{"vocab_size": 8972, "extras": ["capped logits"], "init_std_o": 0.00352, "init_std_down": 0.00203, "final_lr_fraction": 0.0, "doc_mask": true, "steps": 8629}
MLP neurons of a small language model. Each row is named by its layer, matrix (up: input weights) and neuron, and shows model dimensions 512-767. Each number is 500 + 50 x the weight over its row's rms, rounded and kept within 0 to 999. Numbers have three digits each.
A block is one neuron, or neurons of one layer that tend to fire together. After each block is what it responds to, as a language model described it from the Wikipedia text at the highest values.

L5.up929:399498571523482495550526499522544535526448506444486516453511457498483391489448548483565624511582530525453474506580458492525558590501505477529470564499549429552511470475668599431479467435518523473471546481618437516544566634494476550520527484467506543291474480487575525474489452508614462428521533546536424480497545521495493470467508436466584510468550444512466553570528502466472442507467470553470488575500562524477513558454465535508468646445492440459474418505446383500453548487482575389437514538482539510521508432458558473440471545487447544496605484456359466389485470512528488498421482442464389472529517550481443464487564420473504421512518532495491545531448522598487550537507566540478498516499519544443517525497532564553578616528555581520485510517576488413511498470510503
L5.up1400:526547438395467548523615538508600451447525450471542562530480513542455484425518591486467565547527519644521573475432458586319479483534570536612522534501545496497564552533620529492464550451498445512432526486507477462461555463460528382479571544530475495480471421375481506480481477537479474510515484634552558506458474528476414485486463538395544532483512493507509559508555479486466470534476532521434475600476393501480544480548493489467465486482600438504498561557532603436473463479487490492618549639532490529495527525486481450461410518454503618483503509449381528498457483535451527462524484458493538513463483599530463476492522423506543409485538538475493505490517546560530493512376470486464511559485501521512500574495563530436511417392581470465572536547487488448414506477526487
L5.up1642:431535487470501484473533522536543499541449562525508590526416504495480560557416519470460536561535441531535563463475515511517489493582503562457439527536524366310514647495550456513495454497535485488550525511487419559510574451434579488504474491467455545343452489496485525456457598478542587484540493560498440492519499515485437557484486450535633489463490651521481529458513500496568538491420491557478475466504469518402572500559503489493498533378429436502421514501500530393505525555547560511469512528473416492431537531570460469479526480429427543494469454527489436505545484522461520473542511482576526529517473667470484470487522480522503523474511436579519444416473511570454564567422530528516472495459567519494415507432550444473544557534537517491447530499481468457456461471544497
L5.up1654:457519519547398514485458545514509518486411505442536492457442470425537570556437534472484539563529491474504520468481509523541427486540455468487529538505620483527541688512581448464492511451535534524519467444592430539517521419478485468502518465512496512358437447475508475496522560496518522475481511519651505491504487473377363477546522534526547330439423435515480498476481505492490585509461475502449520472481529516439537485531476440514449520420552487536410490466488520595582488556481491511542466533511514459564518486425528484462554510471503425531491449528450517494484497471480558483505472406562516420496459403531488505555633496519575501423516478527476493511437532506516523541456473592506448432569508496333450589515545535425540486486540492527568451532472493440362455522471467
Closing == or === of Wikipedia section headings (Career, See also, Filmography), plus sentence-final periods ending a paragraph just before a line break.

L6.up298:524520459535474495440452554506488460498521469480513523455510511481546484446527458469474458491507416553467460481540503465506500502377451611495452572421536495513502588501501495554492460589506534488500519478402511588493489479494526487542496439590519556444499435489477436572595450412407492555518467548515579399567392502532526511511540541482637504510422428558518486448496621478493487495490506517550401444541531541490423498527486541549480456551458466355561479473405521416560481499505502533527512499491570490502535550415562468545507532504492521661514424501535508496506563576460505563573440456491408455474464523429477501523527579486625524573507471414516465531565502515457526567435540510510440487398551429415557489538542480515549500509538466384557548451481474481585460446596597
L6.up770:563544491522578520432446434527514587490462467446502534533536485477520523492393465469470497433522530478488493501451472520579519415468482517442561513412480489507561474592534515480517501501527560522534566451516549488561525434507536516549469532518521465485563554481549541485475503502457482497490545522543416515553554469454597516594607524582574441475567606444501472412514470495502425502536531539553515526503490517476419566455519426429548578555509538412437459505503471514481462634539485495561459499484516422413458600567494487530463513542460465436412535518472376484381548523526452548494513474532492510450520428465550511488558520460525528423466532500479472502510491450459494496564480522455483501355479483497599467492551379491535509544573541560515591525478384509591460560592448
L6.up783:483590456478421500567447570571554446514529444472523505428553488499505490512435532491426534499508494542514495581533482496359611417577518448519524505469498491522451424505451528548447567509529499507547529451487593489532509419531471560548426493507427462503461498360462541462487472538567454519530525506463489512484385523506625436503415465485425464429491536456539487465507424466391479453513542476525599559552617545474477525523504522448445545449490526530452545495531587439485524550487514488507542492602576531469377511499425556454560514521469570448455541461450571536444482512480427439454475477427577539520473509514515474590545505478550450499494493502538468491525559526632424544411481505545521463541591443534560493555498427391502504533453552443510585559429481463410495561530448
L6.up866:512413477523579460450398481485657638555450490455522473544534546531534493449484434421431508562562483496538467506561509431488597431530490454494497430488598540456550695423372557517467507567495502543518478517476478521473560542534457575501544486552409594420597443518545440503510522458522553400561446531493462479479537415520563511618473568541507438403468519470528495482460521571493577511528521499537461515499518498540473496522506446485422462534444509448569469495505555522464425481551493594531499523539459467538511437436520575524468456531527546603537481527444490500613437469459477468489445595350476428455526528472514470501443493477609509526520500516540542520498392461432452472562450488396449545519527518563548441532550482455498537544427494588515624576472497400448562501557504
L6.up1076:510640476465440446462490489491523475525417526531434525514491435507614501526524470590398467452530501563494470441471541483427542386475530554538491436427384515517515551531447626472500584564514616481540491513548474465573542473457507525517453548573512487558561429450521559506472496473465446597507519492407567544525539459521538570529469484524466522479499526616493529447515505497449396522516539432553507503541513547520465433535461533457456482438535555511500455507528527500536496503500465492516480522569495497504522481515543548530467570605509462452466577539496553527412514526509462522408441598516489511597470539482455509531572507465502543526485574475521559530503516452508492534502429492485535449426435446533550551430492461466522495503463420467472559473473504640459457500453390
L6.up1241:454551460492556490467440446587500455477563422401481562462446465487527566579504505498412582480569535468491506533421495442558573498463469557493558549473479495452458510486520552583408500456438494549545617478508481434501527551598452542491457461517515547574511575446424552480494485492454467449521501474538477456483477527447584573509461517527425354459497546527513537453515464500505533467419536482425505562562477505392413552579477502567443520554526549528437394567509497582484512603575478513461521520458513516488467444545541487472510470592466563471409455561490570504463549596557525480494479517493481545591510398559518416550584510480535461540520279524607534511458466553497446506516509559504505472575571585543391444453544518444502514500526483442428479503443503563563495523565521
L6.up1712:521472506539460505500419491500471474531437495498378498447522452501479574569444491551471452498529515523473466570495498463473523532576487492470510503526396583475549426493451538557493497513471509549477472397537524466494535589554427511431520566544530500575591511443468517514518450536494450465552494583480567485562516547503548615493524534457507350438473480499515566549483532487439518516508462428482423506571542490568484549512490522520516554471656495496465524463487452488513537594519475530552507486493484482506506475546569439473488569455497526495407489564518447617409559488522501540448629400550508458466517509444509432512516532468470479461484464507448459588503530521493427547469443553435523480498454421560507497518477495445535501491524543475500452562521471510377572583554452
L6.up1891:537522435459515496505479474525553497480468448492527495483477397558574601498515395513508454387526524544576562492476552460495510503470563538494563491502500510479493518465587509565534529501559615549617561483457451449474492483480504496514468438495532474497515508509496518450476507386423468392463584462502625523427463521572553489426520488490500428449401571475470492532488529456523471482538415522567574588515557485391518474546541535573536604505464518469505554507554431500542444550511429588461453502544481401410360519459598528597494540457430464566479541510448485491491568508416536540494470465542560547489459434455527486424500518502500487483529476564625480530450496417472506556568569512485481554569452458515501501581505581437433483574509519504530632499542466585468509461436541
Function words and modifiers just before a job or role noun in biographies, e.g. "worked as a", "chief of", "training as an", "translator and".

L2.up76:470583476555500504464481472514503540585504578438501503490516482453466474526561424511581586461477477492516579462523558513432441454421482504496520485442478522459444455467541534486475492455525470543528521458463497527492479497398305525464573554559465515496532598475529524559529440532413538464447478491700549520530588458482562536479518476496424431513571445522562458504434553436478595539518461521571490528500527441451461504477433539503413514584478515479463487469497493476527444484457545506439539495637518387575540523472536548508463537516506506494460520640513474543566513568527528526520438526506562498532442496499578426497497491466492523502573480549565463524423549481495482488562608528507484500537606475500521490531494471463508507522548449550571498551560447535513560614440449
L2.up1150:507499553500513492475480494510388419485501462459463464514552486498512501579394525579404441332572564535513358501497428471510540444515432483512510470479480519458509471420584488438454525387516487536470489472534377530511520498472471488551548436576398398565547560518494493417499462537410402428392482525571507533518495577457611570457426493444452505439563531484448466497476486551433592412481518507539543523499475440474494521543453495490542480490526499552487536500428494477434506630498486492420540496553580484489435503494661548479477441529462524452496547460500449547529478536540493555534422473493614443491473545484562496428435403511501538408494454547487505406446457422457512581512593519478513523491447539532490437452484432481517444466482448547515544416465480451480505567521554
Mostly "head" as a leadership title after "the" or "as", as in head coach or head of a department, plus similar role words like rising star.

L5.up83:470461489503537480453475402509482632460428487463448529524391537556528494485525448507543474402528553443584523504523439398473672449570453443501464426466524462446449441470494483553488558551501541494479441406416475569414579547508483382502460529377520474527490487457601505471490513420409474468492493426480505486527479506448497569513555598556571484420526369526466528524531521474511623525529588521555441594565529476487453575557447453441540527512458562521572510577500454466427468606485460532490497536567413611496448555517419566581535569534505489513429469494469515489455423559487509463499563528485488534535584549495487474464541451506652481488464521516602483519445562418459552491496494494451440499509415492489518427576495462497471459486454527429476485518444516557396364485527471
L5.up570:536550539467542560626417553508499517573510511472540535456509542603534542423571435476459412405570443497590538578617536465563608353530508471465482472453512470504542564478459497636527505521348496518485488612519548621590419468538388487488394525550542569527560461452420490470475471448454521467538517488493516537550520597532500432472541396502451516553487515467493512594505517468441517482500508500561457461486467604434471445506446574571527591519537503598526497518494464442511551569527432504522546573452534483432483513512459450558487486493514504484476481568479499380485508579439525474549415521495542509516583462524429537496451534487527515443474471478528421496453584558434440592498503543522492633614547455515507539500574529601464489626504498498434528497497447519513593523545461
L5.up1227:407594478487440420453456448541474464500498527466563479435461522584465491572443504569524530475529494536524485557491529503534593506389444496509478523566527539506549459517454546623465587583394534480507577482464529429631513492533361549488457519503470477559589533476491555496488514503448404579515479485477538503467419538353542560532460477592417450459488466470506464454478500537457555530358479508577569412633562520479431568556491503507398479543529470518541577475554500570488512487485560511538528473444531529462491398513549567496387506479508645509572427660425478522455516536522529434566459523530492600575430438537481458457474495460493486489513348414529493484457477550559550573519505470474541484466461522548542536484504466496423534487512540466473432503479457531402530578536496
L5.up1757:461393491570554485468513518515565498525511523501522472504568520478488505387566471627540436346580525511550564600523478541613541475490503501434497490445500443515524506474489659483462586526412494509385521440474500587498547452545364516549483489520602481562544608546477536411498555433345431380687529411445509450568505620450476538479466540566476520540444443544536552419468505488503554459409515466534474571566364564439421487546477411480455512540520490526526414447518500515451547580518511531483494457527520475553471507471394534543574467460448480518455481476476449456523581464492517597449491471489529459558519522526538477519469526510605500522519534537573473501453577505528470594509454529538507531526505490464517517462522497489597508510526458528387558506390486518543507497487428
Words just before a person's role, title or position, mostly biographical, such as appointed, as, designated, considered, played, role.

L5.up537:568416543407554464538673434530499569530513530511518530395463516597486592494516423475452502370525564493488432449575423498536525531538520492501540426518450529483497510508558578526485518446505502548574535465454415457423487510472522543513493481549415510516511483516525550497445539572415426569459616587653431444515537493512539540456573541499564428446454414517499485579461508381647455506496507419486475469465406548583478503469520519497462535527460485503376517513496461474549414565443490541529436380493492513533506543514434491585536347532547453508509459558531543444457428465555358553396587517434424503430545446455530472449545530463500470457442531473532528513475501432445558506488464427500487490531596463516408476444587499544565440524452533487361507522588498467585505493562439
L5.up1087:564486497524470483494584476484485546527573429503455494478519538410482509392509466581514562328511546503546524505531538432471537436509429487487534520484493435536513511558454505553439471459504505550526582550410475560441501552428468562533527501413553484509532497517533483510576608397380464536572494517475466481475507524573465500473451459527496479480442501529530459428520455328559584492486521435382372525458533584475483458489495492547480597502557496549494539518556509447447446562477465514536419518490478514453470501474419470554460465582514469445544433579533457539485492524558477422429442588453544588451525546493477516460517398525487456497564510509480438506526528368535448492482507524546496410486458502484581504495462472611473549481457540503509455515559496514548473502517462
L5.up1300:450509533400463408469466451516592554457509480469501533401488491431427561515522491527425503421521452498440530447585466503506516487480427537455501489533524514401529490579637577567453506529485526503506548532415509407575466620497548406440521376372532525482609558409467518510473515496526427462532533563490488473445490532517400473529517530515530489422503451493476496395466505488519484521441503605479457489484454487524462481510495364545436413478550405487482489443479552503562431585477471456556455428538485452588502476566477419500444430514477498458477508400489544577481476514532383532402573441516433565527478448496544535532527591522478390470460525425524480424533493395591490436497476503406465629526541515429519465481534427511573444454545520533399457511479520470502550473521536
L5.up1680:521546555452472427440508503595473465522478448495473477452517522462459539550497530561532539465514554480525428495565478497534528498491460616438461479540478513496411534512570532501501545568547543539518542505561535457550481465466427475455499465561600491478605503545505435459422587520396536534463555525467441474505533531525542559443487434590467501517500483484402491548557532587541434402572552531464453471492439569525425478516523599551424481554561488496572523445552498520520497494601530472481480482570598527554551540598561483509527437569462478480449472538573562436471500554456525488549489570484442460457486393505509506456550457502539558486422416570523471493593469495523506445470397562502512489414540522486464507417568410559526461451365599595489429499464477604517471532453540
Commas and words opening an inserted phrase after "and" or "or", as in "and, in 2003," "and, as such," "or, in other words"; weakly, scattered mid-word pieces.

L2.up118:574532508512573500496417522532462530519577559472480432465482551573520520602533481523500448526541538514476443536523513443525442500483510466462476589543497506435480523435525499547546476488459538483459512444586428453511453533534626516536499485545528533553507420461502427488530503518562486424498481504493540556478516548529482574513497404446530492501574522482583539518588528492474504459480523467467510459538556443313348491533550480533448462480584537485456512463517576600452511588478493456425522485494452433576434466503578439500440422475481509499545531495471473514471384501450461507493525465554515571399573496587443537537564510483486436516453483514564463469457494520569571497406396469464473478574538453508677410476475527529569512478444531411498525521509525503475594575511466
L2.up806:486524562497537498477491545570521517454526554541491542491500522475548525529435457568586571523478510466425529540506514507519497546606495553461438461622526485539566510481486521506458526485571463486458592524602495479489470491476430392564454448513523467486491449630502492525498528467597466399418492494503452393499615537539467534470466539501498492494506590571528575462452478507560474432492510556475551520515396575415460615340497454487533445473450569490492509581592435554466550408597527517445499503524466507503613439532409515494490445584605531510448442471514541475564501511486548540492431458502469510515549510502453461448585449531488474502415518549455489500467439543490530527456449491434517488512455507468473477572464428568550487440547503489366495530399446513498501449534451
Mostly the word-piece sur in words such as surprised, surname, surge, insurance, plus other mid-word fragments like ur, ales, ag.

L6.up310:549523440570513469653461492551526541445511521545486509406591498454533440418516570555469506467510483444578515476447440518546536499563454524417514493532505626515472490522498431527514496521456541521444554483595484488550491489458523468514469504463478510453506598500544595509520502516494465483409573472479472447478560544475576483512520531487423431562519481537517468512500505409558471541462521431475528574498536568468530495460507499492451492471446403531474493455440492552489466473406544489492580441562342485485481540467548536464540462509543520494550446540535463551514431497489564543425489483465450449565490519481559482480403469526487391536484580549521453492429508464601518471541492523489470500483625525545619472446438573454542459485674503519512498507535493508557524565536493
L6.up486:493470475523540511692404510526517511562469489469481455465485482527451491471552500453454525404571479506493495435494534581406442432516510466480508539478533639433444509667467459546509471461495445594457456465564482491499526498446516457556496517569530487517557589422527573446504469437507427476443545514616518462484522536442492456423500452487470494537537447469388539554478504457505521471528433413459565472447488589563514540493547557504475453518471468467514472460531552598482502547431515540430429484573517470482497483475524496553487510533461420621495458512482480546551451428509558615494493504487523483510563504524502473490496492405474415553600489447561471545470489476585547517551494511458483532513495451534498459395414488452561432523525563449524513450503466507526528483507507
L6.up915:460489521453409476506546490540447425494600522501433482528450465367486554446497533575539476393502510454424533469522521550499551474476473609456432513474470464443542496454566476488480518469556475496521554565465436509485486500551462479535470502445475526476438554481632565532499420576523464540543512460521527461460566538432461501462508560535513527506503470492484515484530475470466481402551529510485557511516485541392505432516524543473525442460477551560550524507524465623521502468420512593564497428553524504567540426512515503429417431564578468488540476493556487521543489453506445471504487446515541459373475537511493494474509474615446462593615401522535465544479551496581538498438563466534484475444543510554535346495467431483438572519552471476405487552553570534544508537548511
L6.up1367:454548487609545528487548579530461519438496492504471515531486537489460519548551467432469589576520499393522526449538525545562436502544502444536507540463507286503503514501626493435441559451522514486575515613497425523512572520504514515490557575487431459460512517436463485459470468462515469476498519644623527479574496498456480566518498583504509498463523613463515565477510495492420585459525565470463369491539525499492553455570425473511496511510496437518549446484492480554475479504449543488533556543543508494412538516519567534550526535474443420542486462466461455444575477557465536474537431572477468482516535625502540582523496420564532499544506506621467482528589528364501504483389485546563488488529601508501509499488561490431519580457530417481604530528530470582414497488420446
L6.up1826:532473431547531473626559570548449465486564538484391508426530484599476439483469522513549530440522371520506474506470501498522465492607556474464432460500481530434394550480491427580554444463476411456484474463473534591511559556528477496449439499485487493509544483526540557542527438437537496648517563512496521596498551535431511493505536479430555592493495558526469448537487542510497510483584429491480489509557494508441595535459629423563494513552445504494525500450503582487517469523391517534542468498500462455552464386523562493394585455461511526482532508428532487502477520337570448519435456443468554479494506532509560570422496446413532535498590390497510490521519507459551462526462445487513532558504526503526572419479469551461507480580458460528465461495509426643556521465525476
L6.up1943:420575510556450473501547533563444522528475530471478475504446549508502550488377567431437552499481517434455557491435473548532448437485493461493555488480424452484559652492517487447548504476552529477494413536557376576512520512464466465483509554513476468499473499421539491497481558436489511461548520630489537487594433497410506519514460414501532460556468522438538567500515505510532466586435559447431522425528458500463549477524486449484484545451682472510539426523517518547446527515514511516518524505481534500542480447424533524477520479506602458531462436494452438496482445487484556466509466543492502490499502580516521540420505454530539484485501494499477466438532524538551533540457603518515522497501462530449516504526518516479507484502585488530454459562536488470439490458419501
L6.up2034:492577459555484476498528525554450559525469507456566456528490523471483517451454611469471540539459489401487518439530510509557438489530461607560494486505544318441486595475494516511471586498547542486484452577561419563515533475470485517498508489500475523464506517425493522438433533493571453479519511524575525529579476447319420539516505485450511487477476614492562547541486509459549548462493526506449476458430511491482544464577464418490473530469494382520475547490508634523491467496520589482557453555520514536520491508523529527479550542513514406496486445486424489426600473552463545476488501492505484520482561529491508546556554528646467529416503419509548451479472555587505543540486461549462520489574545491366521521494524521440538442463588404514544486538545419442392426472480503
L6.up2211:493522465527521525568460497508494526476462506491576552545551607446516505551477468467509412549478439523516509528541566531514462587550463534481521555438575553577545523465416440468485612506465494493458510469505556519364600455503511484527456465525470481496484450423506536367492555532427513486539530510658442492550534516418434556499492546482488457447541503453518417490537485487520416521470517538498462551562518486511513515577389454374509465460484437471531472545474586621540546473516569538512414469504468471506509470556507537527582438501467415442412486489420467509663521458474474533570518405490467492518428569487518607482558454515533539495444525556479515438462528631547520482536453535481574528579547542394521594437529541516595422495445322487474503551528586444430440519441566
Closing == or === markup that ends Wikipedia section headings (History, Club career, Personnel), plus the comma, period or preposition right after a place name (Pensacola, Milan).

L6.up340:530491427480576490468583545448504569400522518460566508468392497591543444469550535494498463438571605514374456442451457464593527457470496527480499466452470551476564489464569443487445398509517464542397565529485458541453431510464422423536453592485525519571392466480408550561595529454432524497432519461538490488542410587550642579533493575532528534427535476504588471531512548503436489524560541519474490480580431520459519562360551547489553532481485461483452481458433529530532493441476590544472491556485407483535465583490418471461513482529548432536500470528517546470490492457613446519574580491537429510544453606576523412518473517490544404423493473555515506469576471468494538473524552557457496504615538520404513468452544461511482437458385445441602456484514471518536487514428486
L6.up349:556505463551523477499438366471528557437538515519436487566507411508495539455498511497525478488540504432483552454498558559472525388526434491506550526552543458427564497530495529457541535440453483468556615490496545502552503553473492496469523412382503383510469435583473545485484507489469522477495533517536509542504530559533499430539454428508462512466576500504468484559467464533490508514459570474498578518509490501564522584567461526482488481524497567509510428488454588458548439551552468344438524520490508502519451396498565472446476539470363453473517473554542523431532462483420505587475559467423618474473453500489509464418565507438451527548511437552474476505450537425450483497527474446450507603552541432524486468584469472490509471525555554421535577538444444573524521531315550
L6.up950:472437560454511535617445442495503452403413532508456568495529548584471489603554503509460463487557525524486537538451413490428493378498495500500506475513531496514533526541484517501479554492407493453471490573486526422541503464427531450382538530540414449506494461563534517583459551435501484560504536458571495474442438477513470537461475391570419458393521530450476578499517633521480487551434564565496546544481567536483521510643457484483433465505494516445492479440531549428488471497535411481409455479511402450524485494455441480468521607460493443533493441479584590451564435510515568453403569547513477505432538511530542537589492534546512475402461501566452646536522447526449476495502610509464434442505499432457557504480417489498518562455588532636504546390573488603549419522589518
L6.up977:553544484571538458585493453602495411532543432449567488433601532449510577547491544498505495542454474515422501470468502489396598512531418472467533427485465482490537496535443479536552384451460478453540600525455491629481482453440515520488519466557580508461408483443463569425511486518574483561526512504452446526389637471500480516522491420487501462524559497462461454512540464548398486480463535526526485539498459489477478600564494498453480564551564516474453472551530494458467456484501548463474466428532536494555482518526512423491512464457509482585557510494568600456454523600606447499487504539507530458546518500560504485495552448469479498525497350478526484481579499454491530437459527514476538438491527528512424432531532433496509548465552513429594481449488480518550459522457406
L6.up1086:495503530505467377522544443555548401467450561498457489549511503385536579494528512503548424510429467479430527468585502411507487410401518532442530482564502573446413477477522426544492515526538487548533481541438531562511448531405453425595510468543564549528639541537580540528446507397563471482469534581486408521506481523526508608426471494510536458436552514496520539476454441374449420594538549539507458517515585556496532501522605468453562510487497438439497463450467559490525525508435469545530518475505500543525519543498527442532499375573460515543462550459535506531493483474534524515555568465530496540557518488489461489430483481505513396480518559573604507484502491486637540425406473431599429429512508487373424441464444481557452529559527516538518524541516526412467530531450452
L6.up1123:546512506520441447530471419492601494468571448548499503476495454546582482547493529540426539478454541509506589445594438511576572377511530509524551549480473438510522501503484510452486505487592457517453541488505621522459430385589597420529506488458477396479494468493492530526510509662564457522510492462478379530597466471475467446572556493447461533579508529533515496473521594577480472599551548454449524570560523533493418498574490502519436496448558447472531457508475573463668454440478471492522570535524459523546474406543528521562550456481570512553540520475343519524453548593530540540492405414565486406511594560568526422425483441472610477457595418494536441399599544493451541550585528476509524539565538391527479530532354428519467496423417477508489557540492488448537507470492495
L6.up1209:530518458538507508524432525560487515399525566467567526442477449445621548551545571552524398522484498477585533469485588568500558508491458510395412537503456481547473460436496495689475444469446442443540532492532427558519523508485555542516521511535485481526514525491528463499456561445509560501484531494476453417457587507470434501536448473499564488445551502534465591416532529492491405439490588403520613565499602546489465564539575472492557436559532509512474372485516445491403479553410522516492423512555462559542531501467475516513537503514435516537538540518522555526521448518481544555500477516529508603522492616533474462498514476495526540539466459518472565465475506419521565468426611499478493423426532478511398561435528445531425477448492461563559427427463502488617486518471389
L6.up2002:477513579531557491531515376457472482455484451444599456519479507491524491593548535499521513445447403535583465445551518434543475515516582562527552448481558466342548485534513481471519504445542494430528470520634440470578461548541486598477545536447513472472477490442521468503538424451518521521457432551445504494522511491444433473542503488565586511430455503453527499535537499541476426486461505483538441362553456567489570495449526413461464472588528451474482510562414436528539453494548452491513507385595435541490447405426508490529463474469530510430473427471583528476544627482558458466473465579491517480550528486421435559497569468674447480563503564608434511507524530462528580506397449504462465496438522559562473544528479470444492517527517532450520444552500441496408444556327488
Middle or final word pieces inside well-known multi-piece names whose ending is then predictable, such as Madag-asc-ar, Himach-al Pradesh, Agath-a; also the comma in "and, around…".